config.yaml
num_hidden_layers: 15
hidden_size: 640
num_attention_heads: 5
num_key_value_heads: 5
head_dim: 128
intermediate_size: 2560
vocab_size: 8491
hidden_act: "gelu"
norm: "rmsnorm"
norm_place: "pre"
norm_eps: 1e-05
positions: "rope"
rope_theta: 10000.0
rope_fraction: 1.0
qk_norm: false
attn_scale: 0.0884
bias: "none"
tie_word_embeddings: true
parallel_block: false
init: "orth"
init_std_qkv: 0.0254
init_std_o: 0.0
init_std_up: 0.0254
init_std_down: 0.0
optimizer: "adam_variant"
learning_rate: 0.000384
beta1: 0.9
weight_decay: 0.36
lr_head: 0.00356
max_grad_norm: 1.0
warmup_steps: 260
schedule: "wsd"
decay_fraction: 0.936
decay_shape: "linear"
final_lr_fraction: 0.0
batch_tokens: [32768, 65536, 98304]
max_seq_len: 1024
doc_mask: true
train_tokens: 633700000
max_steps: 10218
dataset: "wikipedia_en"
MLP neurons of a small language model. Each row is named by its layer, matrix (up: input weights) and neuron, and shows model dimensions 144-271. Each number is 200 + 20 x the weight over its row's rms, rounded and kept within 0 to 999.
After each neuron's rows, "fires on" lists the tokens most often at its 100 highest values on Wikipedia text that the model never trained on.

L2.up304,198,189,195,187,197,187,178,216,202,212,184,211,197,198,186,191,218,178,217,207,222,168,209,171,202,188,195,193,184,226,245,183,204,221,244,226,162,203,200,223,204,170,191,229,224,136,222,221,207,221,204,196,216,207,203,218,183,177,216,191,175,191,168,232,207,213,224,186,194,215,183,192,193,189,213,193,219,195,206,201,189,219,199,207,205,166,193,215,185,179,211,197,221,191,213,205,193,168,186,190,210,185,203,216,194,200,215,222,160,239,193,210,241,187,182,222,210,218,204,186,206,232,227,188,216,172,183,217
fires on: "yl", "ys", "ide", " overall", "og", " together"

L2.up1988,183,229,232,230,192,175,188,178,221,195,208,217,190,168,182,192,220,188,236,185,162,220,216,195,182,194,231,253,186,189,187,240,207,208,195,215,188,217,223,175,193,225,195,207,216,204,230,215,174,198,224,220,201,206,192,209,208,186,214,216,156,272,193,218,213,208,198,208,203,192,218,190,218,183,198,192,182,222,215,237,228,248,208,219,202,184,212,188,177,217,208,190,196,202,207,181,193,197,223,226,164,216,193,174,228,167,188,167,216,152,214,214,211,203,180,220,159,195,183,170,245,204,235,203,197,194,185,216
fires on: " pre", "ot", "out", "oot"

L2.up2269,203,205,159,201,200,196,244,239,202,193,218,195,227,190,186,204,183,197,218,219,169,191,211,208,194,188,176,162,166,216,161,206,221,179,196,197,204,188,201,190,197,223,205,216,212,180,204,207,208,211,211,249,201,180,225,209,212,195,191,200,209,211,201,198,215,212,217,182,227,207,204,181,216,188,203,205,193,166,203,205,184,202,168,219,220,196,213,182,179,238,192,205,230,203,196,186,215,205,178,170,182,193,192,215,255,202,195,141,233,204,174,176,182,179,186,195,245,221,212,210,185,219,194,202,205,202,177,214
fires on: "ow", "ith", "uki", "ments", "ace", "ably"

L2.up1232,179,199,203,186,231,160,208,211,206,209,198,235,212,229,167,184,192,201,229,137,233,205,176,181,213,232,225,193,162,190,249,202,179,241,190,196,192,189,202,187,210,167,209,201,207,159,164,220,204,178,194,174,212,210,203,221,179,191,194,193,190,217,193,182,213,197,204,186,177,214,202,202,204,209,210,199,260,198,209,190,171,155,185,193,188,181,213,187,184,223,222,184,241,193,193,195,234,186,156,191,224,177,172,200,203,197,173,208,177,221,183,233,206,199,211,192,224,208,183,169,188,203,192,227,204,188,193,194
fires on: " ==", "ics", " Martin", " Inc", " Chicago"

L2.up2543,203,169,225,220,214,239,210,208,183,213,165,199,206,224,222,182,193,164,192,184,230,181,192,181,203,183,174,206,184,205,180,179,179,160,190,211,220,178,184,235,205,217,222,227,207,198,195,245,202,229,236,198,171,213,171,171,218,158,163,218,184,165,201,188,194,199,208,186,213,241,184,169,153,185,180,197,189,184,185,215,199,217,203,201,163,235,220,205,223,219,207,175,190,223,214,210,200,184,181,165,180,176,220,192,224,181,186,210,184,209,188,223,216,180,193,194,151,193,208,193,188,195,245,219,211,221,220,193
fires on: "]", " campaign", " present", " transl", " laws", " then"

L2.up466,216,205,192,235,229,195,212,170,272,197,201,229,207,205,181,228,194,187,208,189,182,174,182,185,215,204,204,224,162,216,209,205,215,194,232,227,202,216,171,194,174,184,178,208,212,193,215,183,218,182,215,198,213,181,196,224,196,198,214,193,169,211,212,232,208,164,197,190,228,189,206,218,223,207,222,170,179,170,226,213,183,154,201,179,188,213,220,186,176,210,156,222,194,194,238,200,194,220,231,215,174,187,237,180,183,192,205,211,195,243,192,216,204,197,187,179,204,160,238,208,218,188,168,211,209,219,226,201
fires on: "er,", "ix", "om", " J.", "ab", "ern"

L2.up1554,186,222,208,181,176,224,199,197,198,191,197,199,190,183,215,184,219,205,200,202,174,198,221,207,191,239,207,222,199,185,200,202,236,213,191,231,212,230,214,175,228,221,169,231,234,189,235,206,198,191,165,198,212,223,216,230,192,162,231,229,188,174,198,166,177,210,195,226,215,222,215,219,199,194,173,203,217,185,190,198,173,207,188,215,194,173,194,189,181,227,219,197,203,201,199,196,208,177,181,200,207,193,193,232,196,217,205,183,208,210,172,244,213,205,196,238,168,240,188,187,200,149,191,210,206,233,193,188
fires on: "se", "-S", " Hor", "y", " 187", "f"

L2.up2215,195,200,180,189,216,184,190,196,225,199,204,197,193,204,187,235,176,198,230,207,216,214,211,183,209,210,210,191,174,201,220,204,196,231,205,179,166,240,213,153,205,211,219,210,205,193,205,230,219,177,217,210,192,242,224,194,162,190,188,163,174,191,187,225,182,183,241,224,193,195,185,180,170,175,178,191,196,213,218,195,179,171,222,218,190,188,173,198,245,202,205,193,231,178,195,214,216,197,206,175,192,174,200,187,240,172,194,205,169,169,188,203,189,160,227,194,191,198,212,205,206,190,202,201,199,178,225,233
fires on: "ing", "id", " +", "ih", "ent", " career"

L2.up2175,205,214,180,208,228,182,196,207,207,195,172,177,185,189,181,196,229,166,227,186,217,189,179,190,232,207,215,204,201,183,205,156,202,201,227,214,205,188,192,199,171,187,202,173,153,210,213,204,206,198,173,202,206,201,198,201,205,195,185,206,223,230,253,211,191,160,209,170,179,164,191,220,142,191,208,194,180,211,222,202,185,194,224,188,233,191,214,205,188,177,256,182,235,185,215,208,215,207,204,204,200,180,184,190,171,212,216,199,164,175,218,213,175,215,217,215,211,200,206,190,228,231,191,220,174,160,237,159
fires on: "A", " Am", "umn", " stage"

L2.up939,188,184,213,187,203,195,181,252,176,224,187,207,191,179,195,225,203,196,215,219,187,197,196,168,161,147,182,204,196,210,183,192,199,213,213,171,174,188,219,176,219,183,236,216,209,191,203,212,184,182,201,236,195,244,204,205,167,205,168,204,175,209,195,222,197,230,213,227,197,226,215,218,196,220,198,198,194,190,184,206,195,190,195,183,209,194,211,196,172,185,190,203,202,185,181,159,200,177,221,196,207,197,176,165,160,217,185,206,192,212,184,218,211,191,198,212,168,189,194,228,203,208,181,211,176,192,193,195
fires on: "ing", "ure", "est", " feature", "s", "of"

L2.up1821,198,228,196,195,184,207,196,184,195,200,166,170,227,182,180,207,207,247,176,219,202,219,189,201,211,190,205,187,159,178,190,209,208,219,218,210,187,200,191,221,201,200,174,218,227,196,187,180,162,188,229,182,151,189,200,162,193,224,226,192,197,202,160,221,221,214,185,200,182,207,177,199,189,174,177,206,188,203,199,203,154,185,206,202,166,229,179,173,173,229,221,187,205,180,193,218,214,204,194,175,165,195,187,167,217,189,183,191,194,203,207,206,190,161,207,193,198,200,222,206,208,198,210,199,212,153,183,195
fires on: "ge", "red", "ally", "os", "B"

L2.up1073,183,202,211,190,212,216,199,218,194,186,187,192,179,198,177,197,195,195,169,164,197,192,183,191,205,177,198,188,193,213,247,184,194,205,214,230,209,237,190,177,205,237,216,198,181,164,170,236,192,205,179,194,203,196,170,178,202,205,164,217,165,224,182,245,169,189,181,199,180,182,200,210,234,183,185,182,238,195,228,225,212,186,217,196,213,171,233,185,219,202,185,182,218,192,239,207,210,205,220,217,168,209,223,207,169,189,197,222,197,178,196,181,202,200,196,215,221,239,197,194,174,202,225,198,209,211,176,232
fires on: "iss", "tar", " Congress", " Commission", " report", "aus"

L2.up2113,191,198,198,250,208,210,173,225,203,212,190,193,190,157,243,198,209,244,220,228,174,224,171,191,195,217,202,241,171,223,189,178,204,210,198,185,227,186,230,209,158,194,198,208,171,205,200,191,182,209,187,213,201,234,187,222,197,212,210,187,213,193,176,211,189,189,206,181,210,228,212,193,165,214,195,211,193,231,191,198,163,216,164,224,183,194,184,187,185,211,215,175,218,244,204,210,211,223,191,176,192,181,202,189,204,187,176,184,186,182,230,187,202,234,168,202,202,209,221,199,168,194,178,178,172,218,187,204
fires on: "er", "eb", " 2–1", " Sep"

L2.up39,207,217,189,224,210,199,214,177,208,239,175,188,180,218,173,248,176,205,207,196,172,207,212,190,242,172,209,205,190,216,207,172,192,219,217,197,176,205,184,208,209,196,240,195,206,210,198,208,210,167,194,201,215,219,192,204,228,165,192,213,182,190,191,201,184,201,226,222,231,207,243,202,218,217,169,165,228,209,174,175,233,192,201,199,208,188,186,195,167,219,206,186,191,201,200,182,210,184,205,194,196,189,188,200,201,213,202,192,227,197,227,226,179,200,193,172,203,241,171,187,178,209,204,205,179,216,178,213
fires on: " new", " Grand", " aut", "t", " of", " Now"

L2.up901,167,214,205,218,223,213,185,204,179,197,212,184,181,188,233,200,202,205,197,221,190,159,204,184,215,191,220,205,197,211,215,221,233,200,226,179,191,226,233,233,182,174,184,212,201,189,248,211,219,221,228,174,179,203,206,180,216,204,214,186,217,207,213,179,213,220,232,216,197,172,200,168,196,200,186,183,188,233,183,242,223,181,208,180,235,223,193,200,207,206,188,195,212,189,196,207,205,204,214,201,195,204,198,204,234,189,190,202,205,182,178,229,201,187,187,241,211,205,217,156,224,188,219,190,188,190,188,186
fires on: "ts", "t.", "els", "el,", "over", "t,"

L2.up1025,166,231,178,179,235,192,211,170,211,186,178,188,233,190,205,182,206,228,185,215,178,220,181,188,190,175,181,196,190,214,211,194,210,217,187,144,218,233,184,184,214,169,150,191,196,172,211,195,218,186,223,203,225,221,195,216,208,178,196,225,186,186,187,227,210,181,221,206,203,199,225,199,179,194,217,184,173,199,187,209,192,208,179,231,184,189,182,208,199,197,209,188,187,170,181,210,198,210,218,203,242,178,205,168,214,186,207,205,211,197,193,219,194,203,179,200,204,249,194,205,201,195,234,239,193,194,204,204
fires on: "ay", " said", "eb", "eld", " position", "est"

L2.up43,219,206,167,223,221,162,209,179,185,196,191,195,175,192,207,203,231,215,255,207,198,150,180,222,183,203,151,225,214,202,217,200,229,217,175,181,187,187,186,211,202,187,237,203,209,211,156,225,222,181,190,189,207,177,235,219,204,193,210,185,173,180,201,188,201,225,197,193,182,236,194,169,219,193,207,218,187,175,211,234,205,161,208,207,213,220,215,207,206,218,211,185,185,210,202,175,184,210,210,216,203,172,208,187,189,211,204,187,171,155,228,240,228,162,156,199,176,196,203,193,175,190,216,224,193,190,168,244
fires on: "ations", " other", " age", "ache", "he"

L2.up1082,161,188,207,222,213,192,163,226,230,213,183,199,190,208,207,203,216,199,196,205,218,162,181,202,214,215,151,166,219,231,211,190,176,173,207,185,206,215,170,177,196,202,172,189,193,181,208,192,201,191,199,155,193,216,202,171,229,211,185,218,173,211,205,232,222,182,216,163,199,226,231,172,163,224,205,196,203,170,217,197,215,190,248,224,196,193,236,190,201,210,192,211,190,217,178,192,171,193,189,146,231,190,176,205,164,203,207,238,202,139,171,198,192,189,175,199,191,237,234,224,224,177,239,224,242,189,213,184
fires on: "way", " into", "ens", " name", "ide", "ise"

L2.up986,174,206,203,197,197,182,199,179,216,186,217,194,198,194,209,216,163,227,191,194,253,241,212,199,195,176,197,211,169,181,179,208,237,201,221,203,214,209,198,192,271,218,179,189,208,204,196,206,173,194,193,224,216,199,200,224,221,198,205,197,175,170,193,219,195,231,189,218,206,203,208,201,186,227,192,215,204,204,193,209,212,184,199,196,160,192,193,181,200,220,171,205,203,182,201,218,181,198,181,174,183,193,187,189,203,203,208,224,187,200,213,133,228,206,225,186,184,212,182,185,206,172,179,200,198,160,178,194
fires on: "',", "'", "way", "ache", " tru"

L2.up165,175,189,226,191,202,230,189,212,208,172,181,197,182,228,174,210,198,185,243,191,167,209,209,182,187,193,196,197,196,190,204,206,148,205,181,215,162,236,205,217,190,218,225,189,214,168,220,219,192,207,191,218,197,221,164,196,206,188,187,180,163,195,236,178,201,227,187,176,239,190,177,180,167,239,182,168,213,182,171,172,172,150,205,185,169,214,206,217,202,204,205,210,235,207,203,226,201,196,144,168,210,189,235,198,197,177,206,187,169,181,216,225,221,187,199,211,193,190,221,192,205,164,202,224,190,213,195,270
fires on: " attack", " opp", " competition", " comb", " defeat", " match"

L2.up1451,162,204,201,230,220,168,208,200,201,190,210,197,214,189,218,203,214,189,214,191,200,187,229,199,201,193,181,161,171,204,213,226,162,191,229,180,152,195,212,217,182,252,201,196,205,194,192,209,206,216,183,190,146,212,180,173,227,201,195,171,193,203,217,196,193,244,194,177,200,204,203,223,171,219,185,185,197,207,201,234,184,152,183,208,188,208,178,197,200,231,206,154,199,171,194,205,210,224,178,204,170,187,197,187,192,218,169,193,195,156,204,187,200,211,223,188,187,198,220,190,210,160,206,202,184,182,178,214
fires on: "T", "I", "P", "K", "D", "Y"

L2.up2460,190,196,215,187,188,225,212,176,266,212,248,152,197,192,209,179,169,177,168,187,231,201,199,196,213,196,221,188,196,208,189,199,208,203,173,204,207,214,186,230,199,185,212,194,185,169,199,202,233,155,188,211,188,185,186,174,215,180,170,160,192,189,247,168,185,205,184,244,191,223,245,203,188,248,192,205,212,195,202,207,195,239,191,187,185,209,195,183,193,189,211,194,244,219,181,223,173,170,205,205,183,201,208,215,228,201,219,207,217,186,212,193,164,231,225,185,172,179,194,194,194,197,180,185,175,196,189,224
fires on: "leg", "ury", "ton", "ile", "rid", "ton,"

L2.up2466,203,175,212,208,212,214,197,218,197,177,207,184,185,216,197,219,193,212,175,203,181,234,194,190,180,187,207,173,209,186,165,188,144,195,186,175,213,196,178,219,223,218,246,190,193,190,185,223,169,208,205,218,205,177,174,212,217,184,200,185,192,235,202,200,226,187,179,168,224,223,200,187,190,211,210,185,227,180,176,232,190,212,175,230,231,208,230,163,172,214,168,205,221,205,196,198,227,226,168,192,227,209,240,193,128,167,212,163,174,156,209,193,171,227,188,206,211,202,175,207,195,206,230,220,220,215,208,201
fires on: " used", " of", " owned", "\n       ", " dedicated"

L2.up881,188,187,206,194,201,174,183,186,210,241,224,225,220,201,185,196,184,195,184,183,231,222,193,160,182,205,208,204,169,181,199,187,189,188,203,189,209,200,200,175,202,214,170,206,185,189,193,196,178,198,222,196,208,225,236,225,209,170,215,176,203,183,203,223,210,174,215,191,196,221,204,188,183,210,203,179,207,204,210,200,203,181,204,215,190,188,200,164,169,198,184,199,243,205,218,192,221,202,205,187,214,156,231,275,207,226,197,181,169,195,215,244,213,188,220,215,169,208,229,188,214,210,221,211,219,183,189,198
fires on: "s,", "ley", " continued", "s", "ose"

L2.up953,189,236,240,225,173,208,221,187,201,231,177,187,166,171,166,195,196,199,192,212,185,186,199,191,223,222,202,210,173,200,205,203,218,178,215,197,192,246,194,253,193,198,218,196,228,219,222,185,173,170,183,209,179,209,204,213,223,206,201,164,195,199,190,193,218,223,217,223,191,214,201,211,225,201,209,203,214,215,221,199,201,213,187,208,179,187,197,183,196,234,208,198,219,199,204,204,208,177,217,209,187,201,204,152,160,168,192,207,165,206,187,218,190,164,219,192,204,194,223,233,230,171,230,168,182,200,202,177
fires on: "ing", "C", "ing,", "ial", "p", " held"

L2.up2152,210,192,172,213,200,208,191,199,176,223,190,175,207,183,203,209,196,222,142,162,216,190,205,232,219,215,210,196,172,219,212,168,205,192,194,181,212,254,202,199,203,223,229,197,185,198,189,188,220,196,198,186,204,191,192,197,226,227,213,232,172,198,212,216,222,172,206,204,199,218,183,206,186,232,205,195,203,227,204,199,187,181,189,209,190,198,209,145,177,209,205,214,263,190,203,186,203,214,169,194,240,182,210,238,242,200,193,232,167,206,211,214,195,187,225,225,190,207,204,174,201,201,204,202,206,199,185,220
fires on: "red", "ment", "ed", "ten", ":", "mer"

L2.up381,199,217,174,219,209,188,171,205,183,188,162,180,204,192,205,182,184,248,214,202,256,184,194,203,199,195,163,196,206,177,179,202,211,222,219,193,186,237,186,176,163,220,195,234,190,201,209,184,165,205,187,192,207,204,228,211,208,205,202,181,192,185,194,206,202,214,201,197,205,209,178,218,217,177,204,201,143,227,249,190,222,192,171,174,201,200,184,205,198,173,185,188,240,205,214,191,192,196,195,180,223,160,210,210,194,183,228,212,199,210,218,196,188,220,230,198,218,176,220,212,193,157,222,231,212,226,228,195
fires on: "aid", " around", "pl", "por", " young", " tim"

L2.up740,201,217,197,207,203,182,180,227,179,208,191,210,160,222,201,222,193,196,200,164,245,172,232,192,172,206,185,177,189,169,198,215,199,221,177,203,202,200,188,186,273,168,208,220,194,204,187,242,182,217,201,183,179,179,185,197,219,226,197,187,217,244,168,187,220,182,213,231,187,232,210,195,203,228,255,176,206,211,203,221,220,209,194,208,188,178,152,212,163,228,207,180,199,191,144,179,197,191,205,196,164,211,201,172,198,197,172,209,201,203,184,206,198,232,210,187,171,171,220,212,210,171,205,216,225,218,175,173
fires on: "y.", "y,", " later", "ier", "per"

L2.up706,220,237,155,191,203,159,198,184,206,162,211,183,172,236,237,193,169,207,200,178,213,219,192,216,221,203,221,211,191,207,231,201,221,206,191,228,179,222,211,184,192,181,190,219,213,168,209,196,211,182,220,200,216,199,182,219,192,192,204,175,191,228,167,207,200,223,194,223,197,217,188,220,201,244,198,155,209,168,184,196,131,180,187,239,192,186,142,203,169,233,187,177,203,222,172,194,206,194,205,188,186,213,157,178,195,215,170,211,180,197,187,232,218,210,184,207,179,187,214,175,225,143,187,228,176,160,204,208
fires on: "y.", "y,", " who", " death", " officer"

L2.up1098,215,210,247,182,212,216,186,198,176,198,200,196,217,183,221,218,193,181,220,171,212,219,168,168,160,201,222,224,208,207,190,197,205,206,207,164,131,172,222,183,222,192,221,198,240,209,206,213,234,206,175,225,216,213,185,225,174,197,197,190,175,205,188,212,198,176,171,193,194,213,174,206,209,208,180,186,207,244,200,195,211,195,179,222,189,146,187,196,192,230,222,201,204,252,164,194,206,217,200,185,203,190,218,188,197,196,225,198,182,242,214,230,212,180,212,169,175,189,219,207,211,188,194,197,193,201,197,215
fires on: " exp", " Kn", "ö", " within", "ing"

L2.up1528,212,178,196,195,196,194,196,209,183,156,208,183,203,195,172,212,196,215,187,198,150,217,211,203,178,180,155,198,217,191,205,210,228,230,206,169,197,230,199,214,206,193,201,203,169,192,202,207,190,211,184,227,188,207,211,194,205,157,201,196,192,167,197,215,183,210,186,183,219,208,197,207,208,216,222,225,184,200,225,213,214,175,214,202,160,216,204,149,212,204,188,179,184,195,177,192,206,236,220,224,214,181,220,187,213,197,242,213,193,200,194,191,167,176,205,210,215,206,219,232,214,242,185,239,192,209,192,199
fires on: "ama", "is", " Boy", " including", "50"

L2.up1688,247,193,206,203,208,190,177,179,190,204,179,231,185,190,204,202,166,255,212,217,198,249,185,182,250,194,224,211,194,182,194,199,226,207,174,210,197,206,201,150,209,201,183,205,220,225,187,201,178,233,205,198,183,219,180,223,160,207,200,193,184,231,210,201,192,204,191,190,212,240,190,193,183,186,198,227,196,213,205,213,224,196,172,209,186,188,162,180,185,192,233,181,195,206,175,178,188,205,233,166,229,198,175,219,195,198,203,182,174,199,224,216,208,215,200,213,194,174,182,158,215,173,216,221,193,198,197,222
fires on: "ge", " age", "°E", " season.", "la"

L2.up467,182,192,211,186,202,170,201,206,219,230,184,223,221,207,218,218,207,203,220,230,197,167,190,201,171,187,229,254,188,202,163,206,195,225,225,236,202,185,182,206,202,175,205,206,207,185,201,203,213,209,203,234,179,184,214,179,156,198,205,195,141,206,212,196,221,202,203,211,188,214,210,203,215,159,222,249,147,223,226,193,208,197,220,186,240,198,223,214,214,189,189,190,219,185,209,225,224,213,208,180,153,196,217,192,231,181,177,170,212,224,189,209,193,174,200,231,205,149,221,198,208,208,208,215,210,177,190,156
fires on: "ern", "ard", "er,", "t.", "anc", "ipe"

L2.up1014,200,191,179,222,193,166,184,205,250,207,201,198,218,197,211,235,190,182,219,239,196,224,222,200,198,241,222,246,223,204,213,213,216,223,222,198,224,188,193,178,207,203,199,199,200,177,200,179,115,245,217,223,204,208,216,168,202,170,165,224,208,220,229,198,203,185,199,207,214,209,222,190,178,215,188,180,199,193,170,201,225,171,208,188,230,212,164,212,209,204,220,187,197,215,196,203,206,199,157,186,189,215,214,222,186,234,161,219,167,195,196,198,202,197,209,206,212,206,193,203,227,202,143,205,164,186,204,175
fires on: "is", " One", "ody", " School", " Wolf", " home"

L2.up1133,204,213,241,204,163,173,210,202,194,173,190,187,197,171,202,183,218,233,219,179,209,217,158,204,204,215,229,205,239,169,208,182,228,217,212,226,205,205,191,207,191,205,205,226,151,214,187,211,186,210,232,217,224,204,222,208,202,183,169,173,204,198,200,173,205,222,190,230,180,186,198,224,203,182,252,210,207,202,223,180,179,209,183,179,194,217,205,182,265,216,226,219,221,169,190,161,206,187,150,194,179,200,214,202,159,216,181,179,219,182,202,229,166,205,225,170,210,183,202,203,210,172,182,216,214,209,229,225
fires on: "i", "ean", " 2–1", "il", "ially", "ios"

L2.up1582,183,209,212,196,220,196,210,223,216,186,204,209,188,197,203,206,211,166,204,201,194,200,225,172,223,178,199,216,199,217,171,171,180,211,229,189,203,195,223,187,182,217,195,191,215,178,183,186,211,157,179,219,154,187,207,219,233,226,156,179,205,181,194,182,188,219,201,196,219,212,213,209,191,221,186,166,192,240,215,219,193,166,193,222,172,199,164,198,231,214,209,206,252,173,205,250,190,177,199,184,197,179,213,189,196,178,152,227,187,208,209,183,226,215,199,181,205,186,202,226,202,171,188,205,211,218,173,218
fires on: "n", "M", "T", "00", "K"

L2.up623,178,184,177,217,205,230,216,191,182,250,212,184,179,212,214,186,204,200,126,218,206,202,185,189,196,174,183,218,237,175,175,210,191,218,205,199,192,202,199,178,193,155,209,187,177,179,199,158,183,210,210,204,217,224,196,217,212,204,196,197,205,199,194,169,196,246,213,176,174,205,170,169,196,181,193,218,210,221,190,163,214,211,227,212,187,227,202,188,172,167,205,170,199,239,168,252,241,165,217,186,189,212,193,189,165,183,198,208,224,195,219,183,206,230,181,178,192,229,217,159,198,189,191,204,200,212,227,230
fires on: "and", "ora", " known", "ough", "ament"

L2.up2075,207,209,210,195,194,213,182,207,220,229,203,183,193,175,225,218,183,232,207,206,187,199,205,169,197,231,200,207,195,218,221,216,192,176,177,210,151,208,211,195,200,206,185,212,214,210,189,179,126,166,211,207,218,220,228,167,163,153,199,164,213,181,199,168,182,218,256,211,235,184,200,188,185,200,215,192,220,203,222,192,184,180,206,216,171,191,226,200,207,201,210,198,208,210,177,193,181,183,187,193,239,175,190,188,218,195,236,203,189,177,203,265,231,171,247,192,198,188,214,201,205,167,234,192,184,170,214,210
fires on: "ing", "y", "ik"

L2.up990,198,195,187,181,178,206,207,184,216,193,221,201,178,199,188,188,196,237,198,217,173,238,203,190,224,194,199,189,189,217,188,198,195,217,212,234,183,209,167,252,194,175,193,199,223,174,187,211,194,229,178,263,231,183,193,252,202,183,199,162,190,187,208,196,218,215,210,169,207,175,191,216,221,242,188,209,209,210,215,181,183,176,196,198,224,192,173,201,197,196,225,214,186,238,186,169,204,196,169,208,223,192,208,175,192,178,165,199,202,241,213,167,183,190,169,178,228,210,219,233,209,192,235,191,204,191,208,210
fires on: "e,", "e.", "arg"

L2.up193,212,207,207,216,188,223,213,219,213,174,197,213,170,236,191,213,202,194,194,206,221,209,214,179,183,188,143,220,186,208,228,242,193,190,216,194,226,198,206,201,221,223,192,181,217,180,184,236,222,212,184,216,181,209,209,171,203,189,217,197,206,227,215,196,211,208,190,199,237,216,196,181,196,206,212,200,222,201,235,170,211,203,211,202,217,201,201,168,200,240,189,169,193,219,201,176,193,196,226,214,243,226,222,189,169,227,232,175,176,204,225,202,210,187,175,189,204,240,175,155,192,201,218,220,206,231,188,211
fires on: "be", "ung", " for", "out", ":", "o,"

L2.up2480,189,209,213,195,238,159,211,212,182,205,197,216,182,236,193,209,206,199,225,201,210,207,180,186,194,208,219,187,200,203,191,182,197,207,198,207,211,207,192,179,193,186,221,224,194,238,183,231,193,221,218,209,183,206,240,212,195,173,221,233,179,196,170,192,185,175,200,194,193,184,187,194,159,192,224,192,235,196,160,199,198,218,183,203,231,212,184,200,190,161,196,227,179,219,220,183,212,214,191,184,220,212,186,227,211,172,185,193,197,220,159,222,233,170,183,159,190,222,211,187,251,212,232,231,247,204,190,241
fires on: " or", "ced", " left", "s", "yd", "SA"

L2.up2556,206,208,217,192,178,204,220,226,185,237,189,203,205,201,209,220,200,176,197,247,207,230,172,173,180,207,176,171,202,207,192,201,211,205,206,216,173,191,180,200,197,184,223,182,186,217,196,217,241,208,186,188,182,208,177,188,180,186,204,185,174,229,183,187,200,187,192,198,224,207,173,212,208,199,198,186,198,250,208,195,176,200,205,191,205,207,209,172,194,188,196,186,170,184,194,170,178,204,214,231,189,211,181,181,193,166,157,187,169,188,185,171,223,220,182,188,215,191,207,198,197,217,164,177,184,230,125,139
fires on: "e", "et", "ure", "pe", " 5", "ing"

L2.up1771,163,246,158,171,214,167,175,262,175,187,212,215,176,199,214,195,225,213,190,179,197,182,166,186,234,205,216,196,240,210,202,209,221,230,218,201,226,192,208,193,224,214,225,210,195,174,186,212,170,219,165,192,196,195,215,210,173,170,232,183,225,200,214,205,243,207,215,199,180,194,170,213,212,266,203,173,205,175,180,186,160,191,245,249,154,209,197,195,189,226,233,205,178,203,186,219,194,195,184,209,198,199,187,148,213,189,239,156,177,195,181,222,226,170,191,203,211,197,167,195,201,238,208,202,208,204,171,192
fires on: "ized", "is", " @", "inal", "ition", " team"

L2.up2108,216,192,203,201,152,195,178,196,206,226,192,193,157,162,179,227,202,195,202,179,214,206,223,179,199,200,203,203,244,215,214,214,193,206,168,171,176,215,191,185,224,165,213,182,225,190,156,189,199,152,211,187,196,185,201,176,217,148,211,216,205,202,202,203,213,211,201,214,193,230,196,195,225,200,206,198,188,213,198,204,183,174,207,197,186,216,194,173,199,193,191,201,209,231,183,224,210,199,199,210,211,211,184,157,241,214,189,206,179,171,215,173,201,190,228,186,210,221,202,190,169,190,237,208,172,210,239,205
fires on: " said", "ust", "ays", "a", " 18,", " v."

L2.up1360,200,210,166,236,197,194,226,205,203,181,193,219,176,192,205,222,212,235,175,197,185,185,195,191,206,241,189,186,174,180,170,215,191,177,196,201,197,196,197,193,243,233,181,176,175,240,177,156,191,200,202,232,223,201,228,205,195,189,180,176,168,172,201,230,188,207,242,200,209,194,179,172,214,187,225,192,216,191,209,211,187,188,174,178,191,179,218,167,187,184,208,203,229,190,215,210,177,249,197,209,221,180,209,184,210,219,175,237,193,180,215,180,247,200,208,197,182,179,222,179,225,208,204,214,191,176,221,193
fires on: "em", " only", " replaced", "uch", " most", "y"

L2.up1802,232,198,203,195,199,206,215,193,189,141,230,208,209,188,189,217,198,197,189,216,201,198,188,212,193,214,232,231,208,187,215,204,177,246,170,207,152,212,219,214,201,188,218,212,200,226,241,191,162,184,208,167,158,189,221,233,175,199,205,158,186,205,206,209,217,232,166,181,198,185,131,195,178,182,194,217,192,222,190,193,219,209,193,161,138,221,169,178,190,204,227,193,189,213,177,206,196,213,197,172,206,202,208,199,186,151,213,181,216,178,244,160,210,195,195,208,204,192,203,211,234,191,195,198,237,167,192,157
fires on: "ford", "ent", " /", "und", "iel", "enz"

L2.up1462,183,218,232,201,173,170,230,201,180,213,196,197,215,193,179,180,235,221,200,178,176,236,199,195,190,202,214,220,196,215,198,221,193,197,165,215,192,217,237,187,185,228,192,191,231,224,234,176,239,163,213,177,213,214,230,218,209,218,178,184,160,219,186,212,194,191,177,207,192,190,207,196,198,171,210,203,201,203,231,189,209,169,170,164,177,220,190,193,240,193,207,192,222,203,181,245,214,194,207,198,187,219,211,205,219,192,165,180,185,208,187,199,197,217,224,156,179,204,225,240,195,194,213,231,200,220,182,198
fires on: "ard", "ell", " At", "ord", "ard,"